config.toml
num_attention_heads = 3
head_dim = 128
hidden_act = "gelu"
rope_fraction = 0.25
tie_word_embeddings = false
parallel_block = true
init_std_o = 0.0
init_std_up = 0.0247
warmup_steps = 200
decay_shape = "linear"
MLP neurons of a small language model. Each row is named by its layer, matrix (up: input weights) and neuron, and shows model dimensions 240-303. Each number is 128 + 32 x the weight over its row's rms, rounded and kept within 0 to 255.
After each neuron's rows, "fires after" lists the tokens most often just before its 100 highest values on Wikipedia text that the model never trained on.

L3.up385 [192 143 116 150 142 111 170 136 164  93 123 147 165 144 101 145 139 105 135 107  58 112 140 101 173 143 127 188 122 118 222  97  67  78  98 119 129 126 149 113 138 150 117 167 115 162 125 119 106 133  99 183  60  97 157  79 136 140 142 186 143 110 176 155]
fires after: "\n", " the", "|", "-", " |"

L3.up684 [132 190 110  90 132 145 131 125 181 105 160  67 128  73  93  98 102 146  68 166  75  86 168 156 162 139 132  99 173  81 116 102 121  97 136 109 157 139 138  99 155 187  83 177 171 111 113 148 101 101 112 120 117  59 179 126  86 159  98 101 134 193 177 117]
fires after: ".", " %", " of", " the", " L"

L3.up1140 [ 72 161 176 118 140  98 111 123  95 139 174 170 141 125 134 105 196 150 125  72 180  67 124 155 136 179  85 123 137 145 141 136 140 109 125 170 177 142 104  77 143 115 103 130 123 123  91 156 167 151 149 101  87 113 122  82 122 160 124 148 135  94 135 118]
fires after: "\n", " Mac", " (", " Upload"

L3.up704 [132 146 160 134 100 118 187 135 122 134 136 200 140 141 137  91  99  94 101  82 106 111 156 133 136 142  85  96  94 176 113 104 185 144 145 190  88 166 154 128 127 136 102 177 142  67  95 128 171 170 133 107 156 101 200 119 172 146  86  84 122 140  81  94]
fires after: ".", "%", " 18", "00", "7"

L3.up1131 [124 165 198  98 118 119 143 108 149 106 185 111 123 123 119 132 150  79 115 129 152  82 124 142 198 105 125  98 129 109 172  89 122 145  90 132 108 146 136  50 146 136 129 131 164 143 155 141 161 149 152  88 116 197 132 151  90 165  86 139  91 126 127 123]
fires after: " and", " in", " as", " was", " on"

L3.up1164 [148  95 117 193  62 136 107 116  96 146 141 133 179  81 155 152 139 133  78 111 112 153 141 114 104 122 105 183 102 130 140  73  81 154 125 179 123 132 131 249  94 130 102 155 127 113 104 136 160 154  71 122 101 151 149 145 168 117 140 164 157 136 149 192]
fires after: "\n", "-", " /", " was", " were", " =="

L3.up68 [106 125  85 133  47 118 124 136 101 140 151  70 118  90  87 125 144 159 195 151 175 110 151 148 117  85 142 122 103 133 127 136 116 135 146 110 111  98 109 178  96 101 172 166  95 156 128 107 184 104 154 120 122 158 158 193 104 144 153  72 112  92 187 184]
fires after: ",", " (", " –", " 1", " Runner"

L3.up384 [116 141 137  43  94 145 111 113  93 141 144 117 127 142  80  96  99  53 130 170  70 134 150 166 175 123 117  59 165 173 108 152 127 108 108 158 187 171 102 130 120 154 142  77 166 139 146 177 169 120 149  82 146 142 102 139 150 154 159 136 130 135  62 162]
fires after: ",", "."

L3.up639 [113 107 127 123  92 131 139  73 151  53  49 160 159 118 139 103 171 114 119 149 145 133 145 177 118 147 184 111 139 121 160 140 180 167 154 113 133 142 103 136  75 111 131  97 170 135 100 133 184 130  76 116 202 130 111 103 136 134  87 161  80 111 102 134]
fires after: "-", " (", " |", " \"", " $"

L3.up441 [166 112 142 110 163 126 130 142  51 140 129 133  99 108 113  79 137  89 119 149 127 126 115 142 115 137 125 135 111 130 153  36 150 146 113 154 109 123 128 117 127 155 147 113 176 125 130 120 114 115  72 118  44 102 101 127 141 132 160 137 137 120  69 191]
fires after: "\n", " \""

L3.up1515 [ 89 183  49 137 102 152 127  61 121 191 127 119 185 135 189  85  80 162 151 116 192 115 152 145 129 138  94 177 124 106 198 111 103 162 136 114 121 139  43 128 146 124 116  92 131 172 165 153 103 133 136 137 142 210 147 161 158 135 137 121 139 112 199 100]
fires after: " |", ")", ".", " his", " her", " His"

L3.up1250 [177 106 111 123 112 118 164 131 113 137  48 187  89 123 129 133 141 139 139 134  91 108 110 168 114 155 104 127 145 170 136 119 146  99 126 110  79 184  70 125 170 158  97  87 188 133 121 123 107 144 181 100 123 150 126  95  76 145 117  82  94  66 146 125]
fires after: "\n", "-", " (", " \""

L3.up195 [148  98  96 113 148  92 123 115 157 133 124 177 150 140 139 157 157 102 158 119 128 145 113 122 139 183 134 117 135  72 132 111  83 102 106 129  92 162  84 121  91 119 155 108 183 106 189 127 118 157  95 145 134  57 144  98 125 109 112 115  82 136 121 156]
fires after: "\n"

L3.up1236 [100 121 125 117 136 127 151 142 133 132 152 185 115 108 164 157 131 135 101  95 132 131 102 120 123 137  36 156 204 112 168 185 161 126 136  97  97 118 143 173 170  73 133 190  95 139 146 148 121 175  64 117 110 130 137 122 121 151 130 162 143 108 152 125]
fires after: ".", " |", ";", "%", " 100"

L3.up1180 [ 94 142 182 190 104  63 126 168  96  96 116  86 114 179 160 134 134 160 168 125 119 204 131 134 110  97 226 144 147 106 131 158 188 104 114 114 123 109 148 186  99 110 136  88 141 156 146 118 150 131  92 138 109 113 117 138 147  88 145 145 142 132 148 159]
fires after: " (", " the", " in", "\n", "–"

L3.up1291 [104 205 113 134 127 138 118 157  67 152  21  83  71 116 131 128 156 115  66 125 119 130 132 143 116 166 151 105 120 147 125 134 122 134 135 163 149 121 165 139 157  87 144 104  53 139 110 177 157  91  70 138  26 129 123 144 108 127  75 160 138 166 134 131]
fires after: " the", " his", " The", " a", "%"

L3.up219 [143 132 142 123 136 178 101  91 116 116 125 168 183 105 147  92 142 138  72  78 133 121 120 164  99 116  60 167  95  78  89  53 158 141 162 100 138 142 102 141 133 184 121 124  83  80 183 121 187 105  86 144 152 126  65  96 109 163 131 142 102 146  79 147]
fires after: "-", "/", " \"", " re"

L3.up1041 [141 146 104 146 135 143 101 138 110 176 137  62 171  77  92  72 203  89  94  96 113 181 164 153 155 157 171  92 167 136 139 121 149 153 116 160 103 123 141  99 160  80 154 143 124 138 126 139 118 144 144 163  84 126 139 136  98 100 154 139 133 122  98 218]
fires after: "\n", " ("

L3.up678 [118 163 143  98 123 130 133 136 115 139 131 198 139 130 139 104 116 134 216 119 161  73 138 146 148 137  74 121  99 146 136 160  94 148 139  98  90 108 140 105 134 159 141 154 126 132 129 207 134 116 183 123 149 172  92 112 185  59 106  92 105 111 167 100]
fires after: " was", " were", " took"

L3.up440 [149 148 148 141  89 132 118 180  87 189 137  74  70 163 109 144 143 139 142  89  38  66 132 115 163 126 117 161 182 162 108 146  97 156 136 100  67  99 150  79 112 178 119 165 128 165  82 140  86 123 109  67 158 131 151  93 154 136  88 160 123  30  83 133]
fires after: "\n", "|", "=="

L3.up940 [147 107 126 124 141 120 120 138 124 151 147 127 114  96 136  74 190 186  86 113 129 106 147 125 119 139  74 164 115 123 168 100 141 171 179 154 144 140 157 112 111 135 150 187 132  75 152 120 136 115 101 103 124 150 125 116 149  91 130  83 138 106 119 106]
fires after: "\n", "|"

L3.up389 [110 103  81  94 180 171 151 117 137 144 110 130  96 152 162 223 113 145 116 118 133 165 102 104 134 152 121  26 143 170 165 136 129 126 162 114 118  97 123 154 160 144 115 123 126  64 164 132 123  95  92 144 180 161 130 157  85 145  75 107 142  81 102 138]
fires after: "."

L3.up220 [174 151  98 168 127 126 106 135 145 106  54  84 123 141 135 202 174 121 117 100  69 204 123 170  92 128 153 134 114 141 130 106 173 151 183 181 124 129 150 155 151 131 190  81 132 140 130 111 175 185 128 102 124 154 123 119  80 128 141 155 190 109 121 102]
fires after: " the", " The", " average", " of", " median", "–"

L3.up1409 [127 164 130 141 101 133 180 143  82 173  98 157 127 120 206  80 109 161 116  82 129 112 116 119 121 108 116 141 144 162 207 174 117 156  80 187  83 103 158 120 190  79 128 132 104 141  79 130 109 107  89 194 132 126 105  92 111 126 167 148 108 107  96 116]
fires after: "\n", "-", " Bronze", "|", ","

L3.up1362 [134 116 102 117 153  76 158 112  94 173 120 159 175 108 150 155 117  64 120  90 156 173 180 148 149 193 112 127 177  78 141 196 167  88 120 134 110 168  99  83 166 136 113 120 145 148 138 164 137 111 180  80  96 120 158 133 105 112 162 101 127 123  79 135]
fires after: " a", "-", "/", " (", "\n", " \""

L3.up1336 [135 142 141 153 114 157 147 121 157 133 160  88 133 104  51 125 111  86 130 147  67 116 102  90  71 102 123 126 116 116 170 135 118 144 127 183 164 128 186 114 151 146 178 125 103 191 118 166 157 205 116  75  96 117 130 107 134 118 175  96 113 119  75 115]
fires after: " ==", "==", "\n", "===", " ==="

L3.up105 [114 151 130 152 142 142  91 154 135  76  75 190 117  96  99 148 188  87 146 105 115 154 125 161 147 135 179 142 122 152  85 126 207 101 190 169 127 143 107 159 170 119 117 133  64 138 126  99  91  91 100 132 167 142 119 100 119 139 132 196 115  75 108 114]
fires after: "-", "|", " (", " \"", "%"

L3.up239 [ 86 138  38  62 157 156 127 184 151 117 151 132 203 102 108 143 120  90 147 140 185 118 146 154 119 157  92 128 137 144 199 166 120 101 113 104 141 133 133 183 121 146 125 200 190 132  61 157 134 136  88 138 140 166 114 103 126 138 116 115 137 108  47  92]
fires after: " (", " \"", "-", " N", "|"

L3.up808 [173 118  41 147  94 108 135 127  78 197 106 131 116 127 136 145 149 154 147  99 130  87  83 118 142 155  86 160  88 118 117 138 159 152 125  82  92  90 149 132 124 119 113  96 115 174 142 179 119 110 133 155 178 150 175 188 205 137 136 166 118 156  69  67]
fires after: " =", "History", " a"

L3.up348 [117  63 177  97 146 122 119 111  88  68 131 113 104 146 155 151 134 146 121  27 145 105 153 140 129 135 126  85  82 187 151 156 116 181 152 123 192 192  78 131 106  88 107 110 159 136 120 181 139 150 114 108 162 208 146 160  65 140 121 115  39  98  70 124]
fires after: " \"", "-", " (", " an", ","

L3.up560 [120 127 100 148 111  69 138  85 130 196 159 166 112  72 183 129 135 145 161 160 145  99  82 144 131  96 108 144 144 144 121 152  68 196  94  83  97 134 129 110 161 101 112 129 174  94 151 115 126 121 196 139  82 120 109 125 103 110 106 168 100  51 122 144]
fires after: "\n", "-", " was", " 100", "Early", " |"

L3.up1074 [106 181 116 136  70 112 143 128 134  92  68  86 102 103 141 135  82 170  84 153 109  94 141 112  89 101  62 141 122 130 171  89 171 164 165 180 185 158 151 105  74 119 169  80 147 193  76 129 194 154 141 142 147 153 172 119 134 116  98 145 163 116 109  98]
fires after: "|", "-", "/", "P", " P", "M"

L3.up1387 [112 137 174 149  84  57 111 161  84 129  61  97 152 115 104 145 109 112 169 163 160 160 147  94 197  90 150 137 167  63 120 103 109 148 151  81 167 153 128 140 153 143 113 141 130 112 123 120 120  98 158 158 121 145 137 184 149  61 150 127 126 110  32 116]
fires after: "\n", "-", "===", " |", " \""

L3.up606 [ 74 128  97 102 119 140 141 109 144  91 140 143 126 141 173 125 157 186 157  37 169  46 194  97 143 110  99 115 134 102 123 111 112 146 106 116 112 140 129 143 150  73 142 130 129 144  90 104 154  92 149 146 135  65 161 189 137 161 155 138 145 109  62  73]
fires after: " of", " in", ",", " New", " at"

L3.up538 [ 75  98 104 176 145 122 153  85 127 211 181  99  97 184  91 158  94 129 147 137  88 104 121 104 132 124 159 152 146 125 141 120  78 114 118  97 124  86 153 160 182  91 141  38  76 162  87 164 133 121 156 192  90  96 185 140 110 193 132  85 191 127  84  87]
fires after: ",", " H", " U", " P"

L3.up482 [ 87 163  81 114 110 148 173 120  89  89 150 133 116  98 134 145 133 153 155 104 107 156 103 152 123 135 157  80 141 124 117 104  98 110 122 148 147 164 101 103 148 163 192 164 142 152 202 161 142 126 112  92 187  82 111 142 145 131  97  82 139 140 150 139]
fires after: " (", "/", "-", " 2", "("

L3.up335 [141  91  97 144 137 167 103  52 102 115 150 164  98  94 136 140 138  61 142  81 112 122 125 108 134 115 149 113 112 143  94 150  93 123 156 104 151 138  98 118 120  97 163 125 135  98 141 188  94 174 131  72 123 115 113 150 131 104  84  42 108 123 140 147]
fires after: "-", " (", " \""

L3.up948 [153 152  81  78 132 146  42 171 106 147 152 101 156 110 146 191 117  81 161 138  66 165 103 142 159  76  90 157 103 100 140 141 127 121  66 102  85 111 151 109 126 138 152 152 192  75  99 140 166 135 111  90  60 165 137 184 118 105  93 162 104 123 136 145]
fires after: " United", " and", " of", " or", " to", " for"

L3.up1254 [ 97 147 149 187 140 105 154 159 106  87 135 144 127 121 169 122  78 107 100 156 133 133 178 137 175 111  98 160 115 142 149  99 122 162 142  87 142 174  87 102 102  82 153 132 199 176 184 114 138 113 112 102 151  94  96 128  81 113  87 120 124 118  46  70]
fires after: "-", " ("

L3.up149 [138 189 139 118 141 122 132 132 170 147 119 149  84 101 139 101 199  93 111  98  53 117  83 136 156 126 135 171  85 117 146 121 110 169 126 132 137 135 148 108  84  75 120  99 143 145  60 166 104  86 123 137 111 149 186 145 114 157  80  87 186 135 106 105]
fires after: " the", "The", " The", "\n"

L3.up1298 [181 153 109 146 155 109 107 110 149 159 102 174 130 139 113 150 202  65  75 124 119 142 107 134  92 144 103 146 144 147 165 137 151 210 152 141 121 143 135 152 146 107 157 116 137  70 130 100 165 127 105  70 135 101 194 151  65  74 134 126 162 118 130 156]
fires after: " the", " The", " median", " 100"

L3.up693 [106 122 223 129 150 124 141 125 177  39 147 164 139 135  89 116 101 132  98 120 143 147 150 153 140 187  81 123 121 153  85 118 146 170 121 176  87 180  55 139 160 175 136 134 117  72 103 132 107 126 142 115 155 101 122 135 148 159 120 131 137 135  90 120]
fires after: ".", " of"

L3.up1422 [174  60  71 107 130 135 146  12 120 134 104 146  54 142 122 154 166 166 118  99 101 119 121 165 136  97 115 105 122 165 158 128 165 147 112 132 125 129 133  77  59  95 162 130 140 158 122 137 110 185 143 128 195 127 100  90 115 170  61 145 140 112  81 157]
fires after: "\n", "===", "R", "====", "S", "=="

L3.up881 [ 96 101 149 179  88  99 135 120 118 189  59 153 149  91 143 168 120 116 106 157 159 164 142 120 141 106 117 131 124 127 144 196 100  86 161 152 143  52 106  75 123 176 126 146 103 156 123 126 138 123  93  97 129 190  61  53 135 107  39  84 135 123 142 121]
fires after: ")", " (", " U"

L3.up1009 [155 144 132 160 184  97 150 104  96 110 182 116 117 106 118 189 126 145 107 185  98 150 237 106 124  91  85 122 110 121 148 163  35 196 127 157 107 166  98 101 132  88 104 158 125 125 105 129  85  80  55  60  78 106 101  70 129  97 135  96 154  82  75 124]
fires after: " P", " V", " G", " v", " H", "P"

L3.up191 [119  32  46 160 146  92 131 168 115 124 150  96 126 132 107 102 110 125  87 110 137 161 141 145  99 117 162 133 126 109 124 115 123 143 147 138  61 151 143  95  92 173 101 131 112  94 133 112 142 185 161  65 195 129 117 125 101 160 118 127 185 155 176 154]
fires after: " |", " out", " +", " 100"

L3.up1501 [123 102 142 144 138  80 142 104 120 110 144 105 102 113 193 114 111 170 123  55  92  81 120 158  94 111 115 107 166 165 136  68 137 184 120 154 119 182 122 131 115 138 162 165 140 151 186 143 176 134 170 138 149 163 125 109  81  91  35  86 171 107 135 121]
fires after: ".", " %", "3", "7", " W"

L3.up818 [148 156 151  55 119 158 131 100 131 122  87  59  84 150 195 105 105 137 153 140 128  70 136 155 182 126 117 116 105 186 138 108 150 138 140 107 141 145 121 153  91 148 143 147 193 163 107 102 136 126 171 130 150 103 170 126  98  99 141  49 150 152 117 111]
fires after: "\n", " Website", "."

L3.up70 [123 153 113 145  94  96 165 143 142  97 141 112 135 143 129 184 142 152 134 158 103  98 101 148 111 141 105 148 154 127 167 131  99 136 154 120 135 120 138 120 117  91 217  99  75 107 156 121  54 114 107 180 159  90 129 201 178 165 117 156 112 185 151 124]
fires after: ",", " o", " P", " O"

L3.up1157 [164 150 131 107 158 161 166 121 107 144 105  69  98 160 134 149 139 171  76 136 124  93  51  93  82 165 124  81 106  80  60  93 194 152 103 156 107  87 170 113 159 119 130 154 142 128 118 183 153 139  94 114  86 123 213 116 131 121 180 169 132 132 126 149]
fires after: ".", "History", "+"

L3.up4 [176  90 126 132 152 136 156  83 128  79 151 156 143 188 108 132 137  55 152 120 165 146 187 101 131 166 109 107 104 167  91 161 112 120  76 169 102 126 103 147 107 181 117 130 138 115 111 172 127 130 100  85 167 101  97 177 186  72 126 136 120 161 141  81]
fires after: ".", " cl", " t"

L3.up500 [147 155 146 195 114 123 120 108 110  77 139 134 159 168 103  28 134 160 107  95 103 118 146 146 148 148  80 130 148  98 131  89 101 121 158 104 148 129  84 119  64 150 134 174 157 128 156 162 104 153  56 139 145 137  85 107 171 150 129 112 161 156 103 139]
fires after: " |", "|", " B", " V"

L3.up999 [ 63 122 157 162  77 144 163 120 138  77 126  95 106  94  44 153  84 103 149 161 174 125 103 102 142 141 153 132 123 162 123 151 118 137 161 171 102 152 136 180 139 119 103 150 135 151 107  95 173 165 174  93 173 135 143 163 139 159 136 121 165 152  94 130]
fires after: ".", " The", " the", "The"

L3.up363 [ 92 128 137 130 128  73 145 104 171 122 139 131 105 167 190 112 122 111 115 156  74 182 138 117 125 112 133 109 112 119  84 118 227 151 210 108 141 149  88 143 111 124 123 136 171 130 120 132 121 154 127 100 139 110  99  86 111 159 173 119 125 126 142  99]
fires after: "\n"

L3.up299 [121 126 123 172  69  98 165 115  68 133 121  95 135 128 193 127  87  69 140 191 126 183 122 156  66 113 160 140 150 133 116 121 112  73 134 150 133 100 151 168 108 104 139 118 166 133  97 208 120 124 121 142 134 192 119 112 136 115 141 109 129 148 109 167]
fires after: " the", "\n", " a", " an", " his", " The"

L3.up28 [108  95  66 148 105 166 161 137  71 162 133 142  91  95 135 173  77  87 100  76 137  78  82 162 143 120  97 140 115 113 141 129 142 129 170 125 154 143 105 104 112 118 187 173 159 112 150 148 170 157 171  74 114 191 160 170  75 142 140 102 120 104 128 147]
fires after: " ", " d", " hold"

L3.up406 [155 104 142 131 169  72 125  99 112 118 117 146  97 168 113 169 148 131 122  82 154 152 151 154  87 127 183 149  96 144 184 150  87 109 192 147 154 123 147 121  91 166 142 145  96 183 118 109 135 156 193 143 161 129 125 155 159 131 107  98 140 132  72  64]
fires after: "-", " \"", " (", " '", "/"

L3.up541 [101  95 168 139 157  88  77 100  89 138 112 122 170  64 127 111 154 149 120 110 202 214 134 159 147 146 126 100 139  75  65 132 156 142 132 143 139 100 130 124 115 172 115  94 121 140  86 141  88 124 149 129 139 142  74 148  81 168 123 123 120 157 129 104]
fires after: " (", "-", " \"", "/", "\n", " (°"

L3.up155 [137 142 128 176 151 126 169 130 107 116 108  76 125 117  91 155  91 130 176 141 117 164 115 153  73 131  87 119 116 115 121 152 161 136 127 102 126 142 128 143 167 114  84  44 164  65  81 119 112 171 134 100 121 153 185 143  57 136 183  36 127 112 105  88]
fires after: "\n", " Date", "in"

L3.up1219 [ 83 106 110 105 123 128 130  49 130  71 145 182 131 138 140 106 121 167  95 148 106 206 176  92 174 157 124 119 150 192 106 125 133 180  95 147 113 166  91 160 135 121  97  87 130 129 169  86 147 114 139 162 178 149 197 114  73 127 107 124 178 115 112 135]
fires after: "\n", "-", " (", " the", " \"", "."

L3.up1427 [142 137 103 108 103 120 124 113  29 194 152 108 158  75 116 135 165 136 128 109 140 133 158 106 136 113 178 159 134 112 129 112 140 150 182 156  54 131 127  97 120 166 120 100 149 147 149 173 107 156  82 197 196 141 137 156 151 139 178 117 147 157  82 122]
fires after: "==", "\n", "===", " ==", " H", " November"

L3.up1384 [125 129 119 139  99 181 130 139  96 125 147 142 124  36 156  97  87 108 161  95 178  56 136 132 173 151 153 121 106 209 210 141 105 150 143  79 143  98 160 105 140  84 109 118  63 146 189 145  59 120 112 182 143 181 113 101 142 142 143 184 125 137  96 127]
fires after: "==", " ==", "===", " |", " ==="